{"n_layer": 12, "d_model": 320, "n_head": 5, "n_kv_head": 1, "head_dim": 64, "d_mlp": 832, "vocab_size": 18922, "activation": "swiglu", "norm": "rmsnorm", "norm_place": "pre", "norm_eps": 1e-06, "positions": "rope", "rope_base": 7420.0, "rope_fraction": 1.0, "qk_norm": false, "attn_scale": 0.125, "bias": "none", "tie_embeddings": true, "parallel_block": false, "init": "uniform", "init_std_qkv": 0.0485, "init_std_o": 0.0, "init_std_up": 0.0485, "init_std_down": 0.0, "optimizer": "muon", "lr": 0.0145, "beta1": 0.93, "weight_decay": 0.026, "lr_head": 0.00712, "warmup_steps": 200, "schedule": "wsd", "decay_fraction": 1.0, "decay_shape": "linear", "final_lr_fraction": 0.05, "batch_tokens": 131072, "seq_len": 2048, "doc_mask": true, "train_tokens": 548700000, "steps": 4187, "dataset": "wikipedia_en"}
MLP neurons of a small language model. Each row is named by its layer, matrix (down: output weights) and neuron, and shows model dimensions 128-319. Each number is 128 + 24 x the weight over its row's rms, rounded and kept within 0 to 255. Numbers have three digits each. A neuron's up and down rows have the sign that makes its largest values positive.
After each neuron's rows, "raises" lists the tokens whose logits its output raises most directly, leaving later layers aside.

L3.down327:108118158136105145143110147136139168152105104102126118148088160158154126152141115107131141151123098110090142162134120150122131133094113138140124130126120102154113119125140107156152122132123109178127169104093121152139082156172077118162166122115123171091142135103109165083114181143122164115115129128156148161149128153138147088158071113131163123162103094119115102136107118115142105134099149112146122104133093156115167115092144115118079168150096102195129143169134127121141118176156127127120112125112176159126131143159124127107163103120169169123103130160132109117097162110160090148
raises: "ulation", "ts", "ulations", "ul", "ility"

L9.down9:152130100109111134185104112130118146121137151117109102123177109119138113158141126128110151135119139125144102131134142161149098139126114092123084101157119089136146148126099098168111175103122117139144120116143146111128152140153143118136100122131163164151139084116141162129097099108138130106132139118110150121099107101116149164115130099095128169150117145120141132130140137135119085140167120116100159119154145141072094114139124139082166088103102115135120070126131158096154091117110119152118136104080141094148134130113114128115113143113097104122102126088096099096093099114143154173
raises: " the", " their", " its", " a", " his"

L3.down586:090120181083105135147122089123136147142148141152113162137144128161139115112144105110153124145129160163127132104125143143130133154112113174137173126144185110131113182145154180121134162139143171152145130135163145133142105114144156135139127113147115112123143152156115170135132124123146097138144109127126161122158093131142111120111091133129127099182146133161134136115195154128101123122127085160105124135052112127146108137091107136102099111103157154111135124184140099114150095104146146143077135160101111142099127110150133121140100111173126137114124122099151137122141098125139123150
raises: "og", "ist", "ole", "als", "al"

L9.down720:113140177123131146138088109133149137126155125170105124138104147081077092127128079143134155154180121143085145119108071125160139091136119161076120163145147138096129131105144125144127095112132136145132109132137140123101119088145131132125126117144095172110142101136125097105165131139113140101144125126081106131143142119137157104122151186108154091113119141156156119116123117150101158140144129149118151159097102131115144109108174118122122185118103145142109131106153090152157133105133095128119093110119141149130105133063163124139127149171129088185126133099129119109140134128103093112
raises: " number", " effective", " amount", " volume", " rate"

L2.down579:125119064130113111136112137115094134142127105173157075110121132115103109155140107112147153122132163093139143140150106118140148149156147136119175135085121094059116140187083123127102113117102089103174113136156144134159149114188129113152148119163094165087097106096111154117117137108128120116118126147168124100089124116132160125104106176122120106143120120188110146129120123133125139121128123132124103120073137161126167107114147142113148115117101125148132107121092069189115124139084161082101143137135130134123089130124086104134101126098125141126109130117067152145167107123136155092
raises: "°", "s", "lies", "ments", "ment"

L9.down312:086150095101121178163134128140170150123143104122137123127179108185166133174205148091122131104146111124137100112108152132118119116162134108125152145120128123133117101145113129146169106139095129199111139179144107147156141150142142167146103105095115155120095099120125158156100130133114136117127137139124149114100148140115149158103128112149112098093121108140078140138095131146122111160072168166133125129117129077143107139158124125128117095153093110087093154121138135105182146129118126122114095134098143093122116134108139158120164127156116071127138102101119111115119139121154148128
raises: " that", ":", " \"", " there", ":\n\n"

L9.down272:113153109170085104121099158155148143138102109150124175122108098111106152108124132114126146113170136135172092183122155141138126140166138145099148130129148128102116112098069143134115166137117116102106128125129121152121151203129075114169123128152189157131137124132147146138136119118096110109164139171111153142154150112121165121127082154179122112107104119143162107147148132141070118137047119120134151147138145105165099119106125117119131134133114154091119163145152094137127174132093092156157093092128127106118119128129142134140128075100116073125125147166103106087166141147100112136
raises: "After", "When", "While", "Although", "On"

L5.down142:097116136146173124161097141160095137117111160128137085100107154120129163108117107138142102116109162096126127108114142117127183143102120122106166136146156159133101060139158167132172092131131124105094109125124120116128118141123096133099093113101111124096106105111156131163122106146102132134163143149120134067135118146111105099149099114086093090090146106166135116125150098152152105120157121108112146136115128146112137140120154138131127171131148099062133156124132134099091146139154147128125127098108134122141087163179128207148113099148151147135156124145137095090133141126157149112
raises: " Ali", " Islam", " Mohammed", " Muslim", " Ahmed"

L2.down219:120133143102159132125142115079141136140084178112093129110145111159167144087133140145167173114120126142145131117102181131116138149113136169119140110150132163130155137119109111138110126152157131148115149117112120174143104109144107149103135118172081118130159125114125121110155171073107123096133153122127127127157113129082114144102131153120123126163113161146106156151140075082112171132127091113132110143139193120093108139137118101086120108106106133145112124104128079122122138140133070081114075144198158088081121117132119132138151138100156141121167130165117135151136118107146125137
raises: " of", " and", "most", " or", ","

L2.down293:152156117148112163132142109144118130122087129158117136165091124128101139110143115084157158151169134137157084066103126163155147160166146121116139085119128138151164134110117118110145150130134118074085095099095120137128132125130163120126111116109145152159094125110139157151094130131195143148099122130176132149138104142103156128136144152130122108131162110138155108150124174159143118134125125148156136159093138130141150144126138168092143168123142090076130161080111154093144157133179129142155132121100077120110102133109115136096108125090128125147148102135121113139097104114124142146
raises: "\n", "\n\n", "==", ";\n\n", "'\n\n"

L9.down3:138142184189155142107149120126143148141090121142102148148082090143172114116092121147093083133127118138113141120105142133153086123091131157104143164149155137120069138111117138123133151086131155147114105103131175134152113154132126146119192114098147113087104150143111146127135104134140117129150126140125113120111097185175105125175139131118105140103125119144086101132108133122119117090148116148136148138137107138086115093095147156132132135133105115137109138148130161104172139137103076142137128142137134177175123110096141143154090094124146081135115147112109122090119133123111118120
raises: "ly", "ise", "istic", "ized", "ised"

L7.down703:162104110103120136118115121134091120136119094181141128107132133103149092127076102147156108128100133164089113082119141131152123133140126105157141126154176133111105092121140131135132148132111130093140170119129133140138109136111090107127104119141119140137137093156083144091107150109170121147129137123138113102121117169100112116089145175137065127164162155111152134153148152112127119127071156160165123143142136116151141128154140123090092135130051087150107154122136120135139133109125088122113134144128105102116104113103099153174078137067168146104156148127126144131063098125137155137
raises: "chers", "chen", "ched", "cha", "ch"

L3.down326:080151155142114114131092139085145177147109106097108104116139129111134136102139151146182130071084112168113121152099114094111150145104144126144116102079124137128102136101137113146126124144115147105098107134115124149146174150169129145147131081124065101139155133139166159114122127146172130117128128156154166105156143100148114163139100090081124114142126122129137105142146126075098100138124174138109152118096141131143111134103133150125166147130140085147145105117103148090130125126168127113155110085134104168153094131113129129131126101142167137088177175134131089150116110147145148154
raises: ",", "i", " and", "'s", "a"

L9.down483:112126130138120099112122118147136112122142157112165134080127117171118119077080149138124099148096063156120143136156134146106127164108134121120136135166154163093128108156097119165132115161103131119112101148136095132131122138129145143111113121131161106103139193140119135151124123105149125139090113134181116195116096120146143131113153121149117078130165133124137139134129128132136062134091168079169125143184122168140159092138133178133105116118159132116107107136140108113086119130112164125124091102148163132104124135131093154139111113125077094150098155133125109148135152155109152111
raises: "ologists", "otes", "oming", "ams", "ouns"

L7.down223:141111171110115184192144123106145151065097128151136100115135090141162104127144151083122102131110119116116158135089136173100142110145148152140124113129124119116194130137119074135147146082136108136130128135142087168129102146099096130141139108118089113138127118108096117123177132131128127119145099128122090125148121104140140066143119153074161120132132111145111139129109135103147135146125109154120136154138169121109142123131122111120071148117125124148110117111075145115113129142150100114122119148105122113138107127148110150165177096159124120133117158164107128136078130122158134127
raises: "el", "land", "ed", "ing", "led"

L7.down86:135148164156086152154145090102138164110118104139103146117090132098163113086122138103124112100160144155138183122130139147133154139128139115118125118126164103112100124128104171131150148154131107121120112156114125116127141139137120131146159147072109146117088140107108109113118107063150103156156171073137100092129140134150120121154097158142115132096144127104171152125127117145121108108150129108095126092091132089134119115104092088115116180152146145105124136152139135122140122166120157113150113105137119155120100148117136145090130138122093169184148108123123107108086088116093154163
raises: "ly", "ised", "ized", "ise", " enough"

L9.down189:116131107136183141149131116131145143083095139133102139137099114100155166063128157096137161099146150174089107109154165136138150171108097136104116080145112127124133113150079130114150114102112111111122130101179110141163152131119154139109131109130115105095108127141133114107133089115105114144139123133115140201142126131105141135108093165147121158125123137071194131092121159123079121100131101140146143112153149131126111088114150165128120124113143181094158142127130138137102173122081127141161102141117121142106149127114141126132131117118141138108141117102088129140123111137109151099
raises: ".", ",", " |", ".\n", ";"

L9.down781:128145115150109146146131114103120105112118103127146139120079134126078111070125131082138109112146107137110118129141072130095132110152123148148077142126131150142123167114147125149129099084086084152162143160154134132123137127094127166137103152121098157076112106112159129106138100108114166150121107140126154150144092143142103065107129151075136082153136097187117125136110125137141144147153096148134124157171190144101123107116163115136099127135123105098151095119143113133105107088177111136117141130093096158128112146108146142125083131131099098115113152137164165096169096143137139102
raises: "s", "alls", "ares", "aches", "ases"

L9.down518:123138155131121116156112117105107109162124097135128125115121087100157129103116116101143174129072141129144119146135089142137159127100121145104128136143101136072089117119127166159111156091126082155105127117135125128154158115107131128128161155091116145084151138097149179099122077159111124154129114116138177112149134117093167141142108122114116142163117069149146154121148151143119121123150119096136159095118146122150164115179123105126077120123141105073108133099164125111115114117117089121116145129165137110148124107162119126130106176139157110126101134153128104135141118132143114138
raises: "-se", "-y", "-h", "-e", "ung"

L7.down166:158147111135155122098141113142126127117111088091125117109150144141153127110061131107175166129127135155113127107113095099135154125089126167100114149151105133134137105115107144117114121147115089131181142154152135160118142116163113168129097079141144167166132102143107131127174187069105100107138146159132134122145151136130117112111146106139134159103117129100103112122114103128165079146134146097153129163130088119141169109122136121134157138137134125145144156113145097162088144112111121100158129121107172144112092133137125121137171131079066153134124094105126176124139092086133142116
raises: "ines", "ined", "ination", "ining", "inated"

L3.down525:083108109135102137117108113077138116108118103138094137153113102124125190149101133156164110128115114123136114118086139147113126135134135125124106104113087119161142111143117157135134143179104136178128106159087054118118120104090152135087165091144147133139133111165129115118135163151119092115131116076114156126117128182124148129098105121097145109152146168081110111107137104105149106134120124195135116155072155156171177113104106102158152114111129148166113161122136112124144162103118155141150137143108113099119106089165102123169121092125175170081169155149127084138141089152133127142
raises: "hip", " have", " are", " were", " themselves"

L7.down243:111124116091157139103088159133149140116112094066152126097115104157136120127116073115156111126080154072126098131136154128063100102093101143118154118111110104106163088125134154126126171122119133094107135118116109114158116154139122101138111065154158140103118115112091136102127140114140117117066152105133161120141068143125173117129108131154152138092149091100122087119149133145134145106131107121069116116082161136172122119153125148097102115120110128142172118165129094124098106113109151119121125158153150156135156142091119129133143084155093138151114138096130124132104145092142149104
raises: "ous", "ously", "ours", "lement", "ors"

L7.down335:136113131150144169143092122133129129113097122120088114112120136163120115177142157139098141123120143136135091112143105102150117093076171114161075149126141157137145164124139144087124156103138148141123148125095145146166119120125151091115098069161126119143168120167153101143142125102115167139126114108078155152157154130170101099175100130106083088128202121141179108118108106107158148119125111142139153150126134116162105161135119126108095121111154139120146134104115145135125160140133128157182132129125127123133142130162172135137098146132157117122137133133134134147119063128162138109
raises: " up", "-up", " Up", "-l", " name"

L9.down287:119142137161081130131093150144112121150128125152132110119117105125094152175132106121077105144133093128152123166128143114087151117148144146086119151095086156145146114138110091160113131100125074124108136112102112111122108178152149128140130117151132104130114105124124150103165137168154148133160127122151137088134154139123106132157069146128127112126110111137137119134123112109122102106117154141111117118119158142160162129158109139118163138091084199141145113114139110126120103158165122133155114113087150163145109088154118163188076126135082150135109091149128136115106141126111104134
raises: "men", "ler", "man", "ling", "ly"

L2.down286:116096158142116150151100127110121088099123133116126106113145114154130134127123153131128111131138135109138155155147098128108123168118118130112150114155112132170152151138126108122154165124088158155109060135107125114130129152127136146176131132124122132126111100126172149199154101146106129116091121161084156105093155094132077148152115131126156178120104136128144111156134077111151136137120089135140123156124109151136132153117116161120135129109111129158164105106116093128153141129108154109129134119140124129111112095135145219120132162101157108168156102124112120140120136123084157096
raises: " the", " his", " their", " this", " these"

L5.down591:123132153127081174138144109098104127133161108145125129096123117139145070129118111136133133073122140110125089100117162156132172156125159119135120148150161189129193143137153125126127116108122140103146152114111131136102143124173108151132133116139088132115157140149126144169155135114122177087123094139116155165119142096120144090088130150048140110130143110158115088154131100080103115108108129197108136103048172165112146140115089105131141127104129119134116132130097099133146141134152132161075143124175155117125093130142117129147169110111115128091175107135104126115111134127150125122
raises: "al", "yl", "als", "all", "ases"

L3.down554:164166137107084096135162156102122146121105145186112153125117095181143166104150141122106137086123113099123122109104143106119181137132080158131111152109151095109108117147138131115164115105094107122147089124149137107152105128130148131134102136143107118142149111099157125123110125105132119132116144099092110153140159123137128135149120172122135113095165154148087104147100120125111117132056108137188145126133140110119126121132126141163127136143097112127120139144140133123154089146135105064155137175130138160133171158100094117152130127136106136099126120110125117148139186166128123110
raises: "house", "work", "roll", "ments", "ment"

L9.down326:131115128157122154134132172120142144146124100135154100134109154126108117148168136077138146118118136150129104164083124132154083097149156089150115161115156143131100133117143087129124093143098107180052143128132136110096102103137104176113152102172132150100101138100146121178124105110108103124138143152144153141144116080110153086119124115167096149154108112170114085123129110129109114131114127142140144116091116110113155186148143150171173096121086114115103151155121137129143157176134139120079109125109125145159091154122116151128132097170155076146149112151169138150086089120075140115
raises: "):", ":", "DST", "Note", "(s"